MLP neurons of a small language model. Each row is named by its layer, matrix (down: output weights) and neuron, and shows model dimensions 32-159. Each number is 50 + 12 x the weight over its row's rms, rounded and kept within 0 to 99.
A block is one neuron, or neurons of one layer that tend to fire together. After each block is what it responds to, as a language model described it from the Wikipedia text at the highest values.

L3.down1266:49 54 43 56 72 49 59 69 55 62 38 37 45 41 48 54 36 41 36 55 47 29 60 54 47 59 61 61 38 54 41 72 75 21 43 64 64 42 57 33 55 69 53 59 47 49 56 63 36 61 50 79 34 70 32 43 54 37 51 58 26 42 71 41 31 47 56 39 61 45 53 55 36 44 41 55 53 38 35 55 53 50 42 68 24 42 68 29 26 56 49 31 31 63 59 58 51 29 42 42 53 42 49 32 57 53 59 57 41 60 63 58 67 62 63 41 50 52 43 75 55 50 49 41 40 37 52 67
L3.down1332:43 44 54 51 56 64 82 53 38 55 50 40 33 51 45 21 34 58 64 52 63 36 54 47 36 67 64 29 69 51 33 51 34 41 16 62 43 39 52 54 51 64 59 41 36 39 54 48 54 47 68 51 58 56 22 30 35 41 72 58 26 76 62 56 72 55 50 36 56 32 77 55 48 44 57 37 35 35 17 48 32 53 37 85 58 32 56 49 49 43 25 52 55 66 59 61 58 41 53 52 61 32 56 37 76 50 62 36 40 48 58 42 51 55 61 34 64 44 63 55 39 71 41 31 48 46 54 54
Locative preposition "in". The preposition in introducing a place or date after a verb or noun, as in arrived in Dublin, living in Viareggio, in 1902; sometimes of, into, from.

L5.down216:46 31 55 50 63 48 70 54 64 69 40 41 48 72 41 47 54 45 49 56 63 64 27 55 74 74 64 46 66 59 49 55 57 63 63 48 56 28 60 44 49 41 67 66 68 61 55 46 47 73 29 47 39 49 43 59 58 56 56 72 58 39 49 62 28 51 30 51 52 30 41 55 51 73 58 32 66 68 53 44 62 50 58 59 40 69 51 54 60 65 44 72 52 60 56 61 78 27 67 29 47 43 57 59 49 62 28 35 67 56 70 39 68 51 45 55 71 56 33 61 52 66 51 56 44 51 58 53
L5.down404:72 53 62 47 50 44 67 63 39 53 42 62 42 64 39 41 27 50 59 59 57 55 61 65 41 43 61 46 53 47 48 62 72 49 62 44 47 53 61 38 32 38 57 41 31 56 50 66 39 65 24 40 36 24 71 55 31 51 62 39 49 34 48 65 39 51 65 44 42 31 59 61 53 64 34 61 45 53 47 38 24 35 34 48 34 30 41 47 61 38 61 54 34 50 38 54 61 44 40 55 63 62 46 38 67 40 42 39 55 57 70 80 46 51 50 43 53 69 38 33 48 57 49 65 57 51 66 39
L5.down1524:53 61 51 37 57 43 52 53 62 47 68 49 46 46 65 36 58 65 60 31 46 46 52 32 46 61 57 53 58 59 44 32 38 32 30 56 42 70 38 45 37 49 50 47 44 71 46 50 37 71 49 46 47 43 63 38 39 43 65 52 51 39 44 51 31 56 57 47 67 31 38 54 60 42 52 67 47 62 57 37 63 41 64 66 48 56 47 70 58 40 68 61 49 28 31 69 31 41 57 51 45 69 72 65 46 27 26 49 47 40 43 39 49 54 50 52 40 67 41 30 52 48 44 52 41 47 65 49
L5.down1528:36 35 29 39 58 55 67 49 53 51 39 52 66 73 48 53 42 49 42 34 40 50 45 46 45 67 59 41 42 25 73 71 41 59 44 43 32 57 44 42 45 59 64 60 67 38 47 51 52 41 44 49 38 63 67 70 48 57 48 45 47 54 71 48 44 44 50 48 43 49 31 56 61 55 50 62 48 64 56 60 75 63 54 24 53 50 40 75 46 56 59 82 64 57 45 58 66 68 65 28 53 50 30 48 50 69 65 77 63 31 59 70 79 45 45 44 42 66 20 56 44 45 70 48 44 55 30 57
L5.down1570:57 19 42 22 55 66 48 52 48 38 53 57 52 59 45 51 35 53 56 50 36 17 42 52 27 48 45 51 51 56 33 65 52 26 52 64 38 37 53 58 53 53 42 48 60 60 61 37 24 46 62 48 66 60 53 58 64 51 58 51 48 64 29 50 60 48 33 44 64 35 65 35 39 29 70 40 33 57 31 27 49 26 51 49 39 52 59 65 49 60 59 60 57 65 49 61 50 64 37 42 45 46 43 67 52 32 55 64 51 29 73 52 59 64 60 37 54 49 44 51 67 59 55 70 35 46 56 65
L5.down1713:28 51 60 80 49 41 74 53 72 43 37 33 49 73 42 28 42 60 54 45 61 51 55 52 65 41 62 50 34 46 48 28 35 43 55 61 31 47 54 44 51 72 59 56 31 42 71 27 38 54 61 54 58 45 59 48 53 47 42 39 41 37 47 56 68 52 65 50 61 51 51 45 47 32 46 38 76 34 45 45 59 36 30 47 51 50 52 60 40 33 48 65 49 61 45 53 69 70 47 32 53 43 34 26 60 38 58 48 30 48 42 58 54 39 51 57 72 39 62 49 67 53 66 54 39 63 41 38
L5.down2009:46 59 57 34 54 52 52 44 29 40 46 43 61 25 50 48 44 50 49 30 53 52 51 67 47 67 46 60 71 49 45 66 66 56 60 38 30 42 59 48 48 57 31 62 47 66 35 41 48 46 45 51 27 27 57 53 40 63 49 48 54 61 49 39 60 42 67 30 51 40 40 41 44 39 68 69 50 52 46 73 48 40 46 48 76 31 37 41 32 56 47 35 58 44 55 45 44 24 66 62 46 58 62 36 49 73 72 61 41 64 53 62 40 47 58 62 38 57 49 43 60 41 38 51 63 58 49 49
L5.down2172:33 54 36 54 41 54 34 48 47 66 54 63 50 47 48 38 71 43 54 50 74 49 51 65 39 52 26 33 38 49 43 47 60 46 52 60 19 62 33 44 70 46 54 66 64 53 53 53 44 53 27 61 59 50 71 62 73 21 52 55 60 58 46 43 49 37 52 59 53 61 58 48 43 47 53 36 34 57 34 54 26 55 35 44 52 48 32 37 40 71 69 58 49 43 72 61 71 67 37 64 46 55 55 62 50 64 44 56 45 48 62 46 53 50 34 53 39 89 25 61 49 50 67 55 55 60 29 63
U.S. military service. The U of U.S. or United in military and government contexts, e.g. served in the U.S. Navy, U.S. forces; weaker on word-initial U (Uber, Uyo) and mid-word pieces like stra in demonstrating.

L2.down548:63 49 25 70 61 38 53 34 31 59 42 52 47 47 31 67 45 51 50 48 52 44 36 55 45 41 34 81 34 71 55 55 59 47 46 44 46 28 43 52 46 45 59 61 41 19 53 48 52 64 51 34 57 44 39 63 66 46 49 42 48 26 53 46 44 46 60 42 41 78 69 27 42 51 57 65 58 35 49 57 62 31 50 66 29 58 45 38 54 65 48 44 53 49 41 54 58 64 33 45 29 64 62 63 65 60 48 35 65 60 52 50 45 69 21 35 55 68 33 42 38 47 66 50 54 58 38 47
L2.down1186:40 42 63 56 44 33 41 72 57 54 54 62 51 40 40 43 38 56 49 58 41 39 61 34 59 46 52 71 45 54 71 43 33 42 40 69 52 53 35 51 29 67 38 37 59 51 40 26 36 33 54 58 52 51 57 55 30 53 38 45 35 38 79 40 43 65 47 72 38 59 66 43 68 65 51 49 53 66 65 65 52 44 53 44 42 53 43 55 62 36 60 52 44 32 41 36 55 41 72 41 52 47 43 49 50 60 29 47 27 40 51 71 62 63 40 50 63 61 32 48 45 44 57 39 44 61 52 38
L2.down1513:55 53 45 69 50 53 63 50 58 53 35 44 65 66 77 55 69 71 71 38 47 46 44 51 32 53 71 65 31 48 38 36 43 54 33 33 36 68 34 57 33 36 54 45 71 53 73 30 38 69 45 43 46 66 43 35 43 66 66 43 45 47 43 66 37 61 54 49 44 26 42 37 46 48 54 63 54 68 55 50 51 68 59 33 49 45 43 58 27 59 64 48 52 42 32 58 40 41 44 44 49 58 66 40 41 40 33 61 55 65 50 59 68 72 42 50 43 56 45 47 58 47 34 47 39 53 59 43
L2.down2190:32 61 56 44 54 55 37 52 34 54 51 48 77 52 52 48 22 38 45 37 59 56 37 52 55 50 32 44 56 45 55 58 50 41 64 40 61 61 47 65 48 40 57 68 58 51 43 45 42 47 44 52 46 52 45 55 66 51 55 55 48 56 70 47 54 38 53 50 51 52 47 63 25 38 56 53 51 48 46 43 37 64 28 47 68 75 52 34 50 48 54 68 54 51 64 43 79 66 43 66 44 65 58 62 48 46 56 49 60 55 51 43 64 64 47 70 39 60 69 60 47 61 64 42 53 38 39 62
Formal titles and fixed phrases. Words inside set formal phrases such as titles, honours, offices and infobox field labels, like Order of the, In office, Lieutenant Colonel, Order:.

L2.down221:53 45 53 50 61 42 57 60 46 63 49 35 47 29 44 29 51 63 30 32 68 59 38 58 31 41 77 68 48 57 45 62 43 55 30 35 61 58 67 54 58 47 55 54 38 55 78 58 58 43 49 45 59 29 46 56 61 46 63 29 44 63 39 21 41 52 37 30 68 49 54 72 33 55 49 58 48 60 30 49 50 49 55 39 57 69 41 35 31 69 30 50 44 71 54 53 36 68 59 57 57 67 50 61 51 61 59 65 55 67 49 27 54 57 53 36 69 38 33 54 58 38 55 65 49 59 52 55
L2.down354:54 50 40 49 83 29 33 52 43 63 59 42 32 44 35 63 53 58 43 44 63 34 31 58 35 53 69 61 31 53 67 51 59 44 30 44 53 42 40 36 38 68 71 60 37 31 55 71 47 62 28 55 18 43 35 56 46 36 39 48 53 44 53 38 24 67 45 45 41 42 63 56 33 51 54 63 59 55 54 43 33 38 46 43 41 43 60 45 44 60 40 49 38 45 45 39 60 31 51 65 54 44 40 60 50 37 51 57 39 50 51 51 54 55 66 57 50 29 33 68 39 54 36 43 55 28 59 47
L2.down662:29 56 34 44 39 48 76 31 57 39 64 41 41 53 65 63 54 40 50 66 40 42 58 48 53 55 55 67 37 44 66 55 50 60 33 63 49 53 25 53 35 51 54 45 65 49 37 63 51 68 24 51 50 46 33 48 52 30 39 48 52 40 37 49 43 52 27 43 41 72 52 64 43 54 33 56 57 44 45 36 38 44 46 52 55 52 53 47 36 61 34 39 52 54 47 49 50 32 50 75 60 40 49 71 43 60 46 62 52 57 74 42 33 21 44 71 39 40 69 41 37 41 40 65 64 35 36 53
L2.down1288:45 45 60 53 52 46 67 64 10 40 44 44 52 53 40 42 62 34 43 49 45 38 47 55 41 28 74 57 46 30 33 50 39 26 43 37 60 41 40 47 45 54 41 58 45 46 53 55 36 62 50 62 33 56 53 46 41 57 48 40 39 49 59 41 58 41 65 47 64 45 51 49 41 66 34 30 59 34 51 58 46 72 49 59 57 67 39 30 24 62 56 58 53 54 62 62 56 48 43 72 50 59 39 59 42 45 60 54 48 40 47 52 50 52 78 40 55 48 35 61 65 31 49 37 45 56 48 53
Prepositions in and as. The words in and as (sometimes into), often capitalized at sentence start before dates or phrases: In March 2017, as well as, in force.

L3.down623:66 42 52 50 48 50 60 40 56 63 64 61 38 62 46 40 57 37 51 51 43 60 54 48 41 55 56 59 61 55 55 54 63 45 48 53 46 45 59 36 54 34 39 44 58 46 44 35 57 57 68 48 50 43 68 46 45 49 38 47 75 45 42 39 66 55 34 51 65 46 40 29 52 42 50 50 66 41 44 52 58 63 67 53 49 50 54 56 56 35 41 49 52 37 55 66 17 64 51 49 21 58 50 72 39 33 47 45 71 51 58 35 36 50 49 61 53 83 59 53 59 79 53 60 36 76 68 60
L3.down1520:67 32 42 45 51 53 65 74 58 49 54 62 62 58 49 37 80 50 38 46 49 59 61 46 44 47 55 44 55 50 64 62 49 65 17 27 43 57 81 54 42 41 20 51 47 33 60 49 46 52 58 50 54 41 35 41 32 49 65 42 68 59 55 49 32 44 37 12 55 59 56 43 38 55 54 75 58 54 74 53 48 62 71 47 63 65 38 60 64 38 48 50 41 62 69 58 80 66 41 55 52 58 67 37 42 53 48 25 54 49 34 41 17 42 45 50 57 58 46 31 44 54 47 45 40 44 50 50
Military conflict narrative. Function words, dates and verbs right after mentions of wars, battles, attacks or campaigns, such as "attack on", "served in", "in 1689".

L3.down810:47 50 62 55 73 56 64 53 55 60 41 69 66 45 66 46 19 55 44 70 45 72 65 49 48 33 51 65 66 55 54 41 49 43 50 51 45 32 48 42 53 44 44 53 44 33 59 53 39 53 41 52 44 54 39 57 48 37 51 49 54 53 38 28 63 46 19 23 57 56 66 46 52 59 67 45 46 44 42 39 75 57 63 21 38 61 30 47 55 52 55 34 49 45 63 72 32 54 34 49 54 55 49 54 62 43 56 54 52 46 69 65 52 77 36 57 46 50 40 37 62 61 66 62 67 59 36 76
L3.down2116:59 56 48 44 62 47 52 37 67 64 41 59 72 33 38 52 42 56 41 43 62 49 41 51 43 55 46 67 53 58 46 54 67 22 42 56 68 51 52 68 49 49 41 42 46 47 65 56 35 34 51 54 39 44 48 63 51 26 52 54 61 69 29 54 57 39 68 45 55 71 60 51 31 27 45 78 58 50 41 51 57 63 65 49 51 50 38 34 47 43 42 29 59 46 66 44 52 43 26 22 34 57 63 38 58 67 48 55 42 38 53 59 58 37 57 52 42 30 56 31 46 57 39 61 60 78 42 46
Section heading closers. Closing equals-sign markers that end Wikipedia section titles (==Career==, ===Music video===, ==== Books ====), plus weak hits on in before years.

L2.down48:36 54 43 62 54 39 59 32 35 66 42 41 48 74 36 51 49 41 56 54 63 49 55 52 47 54 64 56 55 65 64 28 59 85 38 69 54 41 58 46 51 55 28 24 67 40 47 32 39 56 36 67 49 47 53 55 75 70 47 63 38 55 46 66 68 32 41 54 46 47 56 64 35 47 33 51 40 53 65 46 27 70 59 44 43 47 48 44 59 34 58 44 60 50 63 53 63 54 45 45 57 59 54 44 57 51 69 55 40 35 45 73 57 45 43 44 47 72 40 48 30 41 64 46 67 63 61 66
L2.down1566:35 47 33 44 71 64 57 66 55 65 39 70 65 45 58 57 40 37 77 68 24 40 69 55 46 55 58 32 46 63 33 45 70 52 44 53 53 62 36 15 73 39 36 38 48 57 55 36 60 36 50 52 83 44 66 49 40 51 57 36 36 53 65 65 45 43 42 56 40 66 49 76 45 54 50 44 57 49 31 70 48 64 71 33 60 71 41 64 47 59 48 50 32 67 34 54 56 54 25 51 39 51 42 30 56 53 60 36 58 48 56 28 53 53 13 41 35 45 64 42 23 48 33 46 48 44 55 50
L2.down1800:38 53 65 61 57 42 39 52 38 54 42 55 54 56 47 51 44 43 69 52 53 46 47 53 52 65 42 56 59 67 49 34 54 64 59 63 55 43 64 47 49 37 34 57 42 39 58 47 57 45 44 65 51 32 59 45 45 54 57 46 36 24 41 28 59 52 52 43 66 52 57 74 46 48 40 46 55 56 59 78 49 51 46 42 47 55 28 66 32 40 58 40 65 31 43 34 35 63 40 65 52 48 32 60 45 47 45 57 66 50 51 48 52 61 42 24 70 34 45 35 48 52 77 54 58 46 67 55
L2.down2147:37 61 69 38 79 50 52 75 46 65 49 45 66 31 56 51 38 44 53 56 58 49 59 51 39 29 48 36 66 54 59 48 80 63 52 55 53 45 35 40 33 51 69 60 42 62 43 58 50 54 56 65 68 49 55 51 54 57 48 37 41 34 26 39 38 67 49 33 38 55 71 82 65 68 46 29 54 48 50 29 38 40 13 23 51 40 35 47 53 41 58 73 50 44 49 56 32 50 47 55 28 57 41 48 53 37 64 43 52 59 40 50 58 34 40 53 51 65 38 32 51 55 49 43 45 50 50 42
Wiki heading closers. Closing equals-sign markers (==, ===) that end Wikipedia section headings like ==History==, ==Gallery==, ===Guests===, plus the line break after title headings.

L5.down434:62 56 26 28 64 43 44 42 56 52 61 53 46 34 47 41 46 50 54 48 46 53 46 48 37 59 65 48 24 45 34 46 34 58 37 52 61 43 75 29 33 60 52 47 30 36 56 63 64 53 49 55 43 52 72 35 51 45 43 56 41 47 36 62 38 43 65 42 55 53 31 52 63 58 28 67 51 43 39 45 44 49 46 42 54 50 56 43 65 45 50 50 61 49 87 50 71 62 29 44 76 55 71 34 33 52 54 37 36 59 49 54 56 55 28 37 50 67 29 48 34 53 50 62 42 55 63 34
L5.down659:40 68 36 56 53 55 28 46 59 34 51 48 47 43 67 41 61 51 59 62 57 41 50 59 54 42 52 71 40 54 70 44 39 61 31 62 48 52 45 38 19 56 66 34 48 54 30 32 86 28 44 59 42 61 62 57 53 52 63 31 67 40 47 41 70 60 51 60 34 37 33 52 56 34 47 41 29 42 37 53 62 67 49 34 43 69 63 57 31 67 38 61 64 41 48 29 49 50 37 63 50 45 56 51 39 62 36 52 57 63 55 37 35 44 78 48 45 30 67 43 48 47 24 55 65 54 51 50
L5.down717:87 63 44 72 55 50 54 57 52 52 66 26 46 40 56 54 55 47 49 50 50 45 53 51 53 39 32 37 50 52 53 53 67 10 44 46 50 56 54 41 39 58 67 60 41 58 45 36 45 61 33 65 54 46 47 57 53 64 75 53 27 30 58 44 27 52 39 34 48 77 48 59 42 32 15 54 28 37 38 62 56 58 57 59 37 47 67 45 35 59 53 43 35 52 47 49 63 42 63 33 62 51 33 83 50 44 48 74 32 35 58 59 74 68 62 46 58 18 59 60 44 39 47 44 65 40 45 77
L5.down892:75 42 61 80 61 34 65 49 48 64 64 34 46 47 66 50 56 52 54 41 43 60 42 43 44 46 53 63 52 53 44 41 64 49 60 65 37 46 56 48 27 45 64 40 34 51 62 55 49 58 50 43 36 38 53 54 68 47 58 52 32 45 41 53 32 61 28 42 48 44 38 46 68 31 49 62 53 38 43 64 43 85 50 58 52 44 67 41 46 63 39 36 26 63 57 58 71 42 47 36 49 54 56 66 51 49 76 74 48 58 92 56 66 46 51 47 38 59 27 46 38 67 31 55 44 55 40 68
L5.down895:66 49 59 52 82 44 45 53 43 42 54 28 32 67 63 36 44 50 46 50 40 49 47 78 41 53 48 52 52 60 35 48 45 54 51 57 51 54 52 41 52 53 49 51 48 46 57 57 51 57 46 49 32 56 46 35 38 46 41 70 32 40 76 40 33 53 60 47 44 24 54 46 46 46 32 40 33 48 73 45 59 51 42 58 51 38 70 53 41 58 34 48 45 44 45 67 55 39 59 42 47 17 46 25 45 57 62 49 50 65 54 70 67 58 59 36 34 49 56 49 46 43 48 54 48 37 54 61
L5.down1147:58 49 49 45 62 35 74 53 18 49 54 40 46 65 62 33 49 61 50 55 59 54 78 65 42 25 65 43 36 80 57 62 48 46 38 29 45 36 57 48 46 53 79 44 32 58 39 77 58 54 48 39 40 52 40 21 29 40 64 49 62 49 39 41 49 62 54 50 38 34 47 44 48 49 52 29 40 43 44 54 51 44 53 54 48 29 58 42 38 49 58 66 49 44 65 36 45 40 58 30 45 68 49 54 54 30 43 47 45 46 60 54 46 57 54 53 35 44 54 60 36 60 56 56 39 65 24 62
L5.down1270:41 61 39 58 54 45 28 58 53 47 61 47 44 55 71 51 62 48 45 43 40 36 59 62 39 55 68 44 54 65 42 35 46 55 58 59 56 60 50 37 76 55 67 25 67 35 64 44 42 55 47 69 43 64 30 50 49 52 52 58 41 53 53 21 42 68 51 58 73 39 61 60 45 52 37 59 50 55 50 61 37 46 58 56 55 49 62 62 58 54 45 55 39 62 57 44 44 71 48 61 37 44 42 37 36 75 56 55 33 56 67 40 48 59 56 53 40 33 35 67 29 40 57 63 56 47 47 33
L5.down2147:59 32 21 67 63 52 37 74 47 54 40 49 47 59 50 57 77 47 55 46 42 50 41 79 51 39 46 45 77 74 53 44 43 48 37 51 52 33 49 50 51 43 60 63 45 43 63 67 61 68 25 50 53 58 60 47 42 67 43 55 60 52 73 31 73 43 49 38 35 24 69 53 41 33 55 36 46 54 43 34 33 64 43 40 38 57 56 53 39 51 28 47 48 40 66 73 45 48 35 46 47 42 70 56 54 67 64 40 54 65 71 48 48 56 29 35 46 56 50 52 43 45 62 39 68 65 35 48
In / as tokens. The tokens in and as, whether a standalone preposition (in 1967, in order to, In July) or a word start (invested, induce, asado).

L5.down54:60 68 47 47 75 58 48 46 43 40 78 40 30 43 60 55 58 55 54 51 39 45 52 59 45 67 42 36 58 49 63 45 40 36 39 39 67 60 75 73 62 50 46 52 20 47 52 63 69 59 56 67 35 34 40 43 59 58 43 55 62 73 44 66 63 53 46 55 64 31 51 41 63 41 43 55 48 58 59 46 49 40 28 40 40 45 66 29 65 39 38 46 45 65 72 50 43 46 58 67 34 51 56 55 45 44 45 40 53 25 65 56 53 39 31 42 52 69 74 23 17 52 52 46 53 55 45 51
L5.down828:48 42 35 46 60 56 56 48 52 39 53 39 39 40 57 47 62 62 62 61 40 57 61 62 48 42 56 40 62 54 61 45 55 52 31 46 65 50 68 55 63 56 45 51 53 37 50 67 47 35 50 37 67 50 41 42 27 58 44 50 57 55 54 65 62 46 59 51 87 50 61 51 43 34 62 32 50 46 55 36 45 50 46 41 44 27 29 40 51 48 47 72 59 55 64 38 42 73 41 56 50 27 39 32 47 50 44 60 32 45 41 52 40 33 50 53 40 46 48 21 60 52 64 34 56 55 45 35
L5.down1164:48 58 42 59 54 70 66 32 49 63 39 52 50 47 62 65 52 33 45 69 36 45 32 59 39 54 40 47 75 49 54 55 52 43 37 56 63 47 41 41 88 57 50 54 53 71 74 44 42 52 55 50 43 51 48 66 65 40 47 50 55 52 43 51 50 66 46 43 33 41 61 52 63 28 49 56 43 71 43 41 58 57 24 65 76 53 57 51 41 24 51 39 50 61 39 67 51 46 58 58 75 43 57 62 51 33 53 39 83 47 35 63 47 56 40 76 61 35 50 26 49 46 46 56 48 34 47 55
L5.down1292:64 41 76 56 69 34 73 12 57 53 40 44 65 44 63 58 17 49 17 40 65 60 58 33 58 39 49 82 70 45 47 50 65 33 32 38 55 81 46 35 45 51 46 39 71 47 60 46 73 65 43 47 40 47 42 66 64 50 74 35 68 57 58 61 60 43 24 51 43 55 60 69 61 21 37 46 48 31 48 28 31 52 65 50 29 56 50 54 60 34 56 57 61 30 66 43 40 57 48 62 35 44 42 57 72 60 50 45 45 57 68 54 56 79 42 47 24 36 39 52 41 51 39 33 55 47 38 46
L5.down1521:67 52 51 43 73 39 28 26 63 59 31 43 50 58 69 35 37 35 56 58 50 57 53 51 46 35 42 60 42 34 61 36 34 51 33 52 42 27 52 60 55 43 53 57 67 51 48 62 62 51 47 24 35 51 63 55 41 58 40 60 41 47 46 33 62 66 39 33 63 43 43 50 78 55 31 25 50 31 37 25 33 70 56 15 65 59 68 49 53 65 60 38 32 57 44 57 65 51 58 57 57 63 48 45 50 39 56 53 59 46 48 56 29 49 84 30 58 44 54 28 60 72 43 45 42 49 43 72
L5.down1743:54 57 41 42 55 30 48 35 50 67 49 59 50 43 37 52 21 41 60 60 50 45 52 45 67 42 59 55 44 49 42 51 63 37 44 30 51 28 40 44 44 15 47 42 58 48 59 65 50 53 43 61 53 45 49 48 57 45 40 32 71 66 52 51 58 52 59 56 53 52 41 43 32 56 41 36 45 50 58 47 59 83 31 35 47 28 42 51 35 39 57 48 45 65 55 58 70 49 52 43 48 55 50 55 48 51 44 85 35 57 50 46 52 49 56 38 55 44 44 31 51 56 65 50 44 60 34 65
L5.down1975:65 29 71 68 49 50 45 25 67 39 25 53 57 49 46 66 29 42 35 45 56 15 62 50 30 48 41 51 37 60 43 66 48 59 52 70 39 47 58 46 53 42 51 73 34 41 27 47 61 38 46 32 33 69 58 41 53 54 57 23 39 33 47 61 47 54 41 55 61 18 48 51 34 42 80 60 57 57 42 37 71 44 31 62 66 39 56 62 43 54 45 56 46 53 50 54 64 40 50 32 49 40 48 50 35 65 50 39 37 42 46 48 65 41 57 53 73 56 34 60 47 66 39 38 50 36 34 35
L5.down2149:45 43 46 24 63 45 45 58 37 28 57 71 60 14 90 45 43 69 47 45 64 66 39 61 53 41 44 48 29 54 50 45 57 31 58 58 42 49 52 44 56 71 48 41 33 28 61 34 25 33 64 38 33 45 25 77 48 56 72 53 47 30 53 34 80 51 42 51 66 53 56 36 50 52 49 63 37 48 48 35 50 74 53 54 42 64 56 35 51 49 48 49 56 49 67 39 61 46 35 59 58 58 64 53 55 58 56 55 48 43 52 60 69 72 38 50 58 49 62 31 38 52 50 55 45 43 67 46
Wiki heading ends, pinyin syllables. Fires on the closing equals signs of wiki section headings (== Personal life ==, ===Year-end lists===), table separator rows, and middle syllables of Chinese pinyin names (Li Shangfu, Xiangyang, Hunan).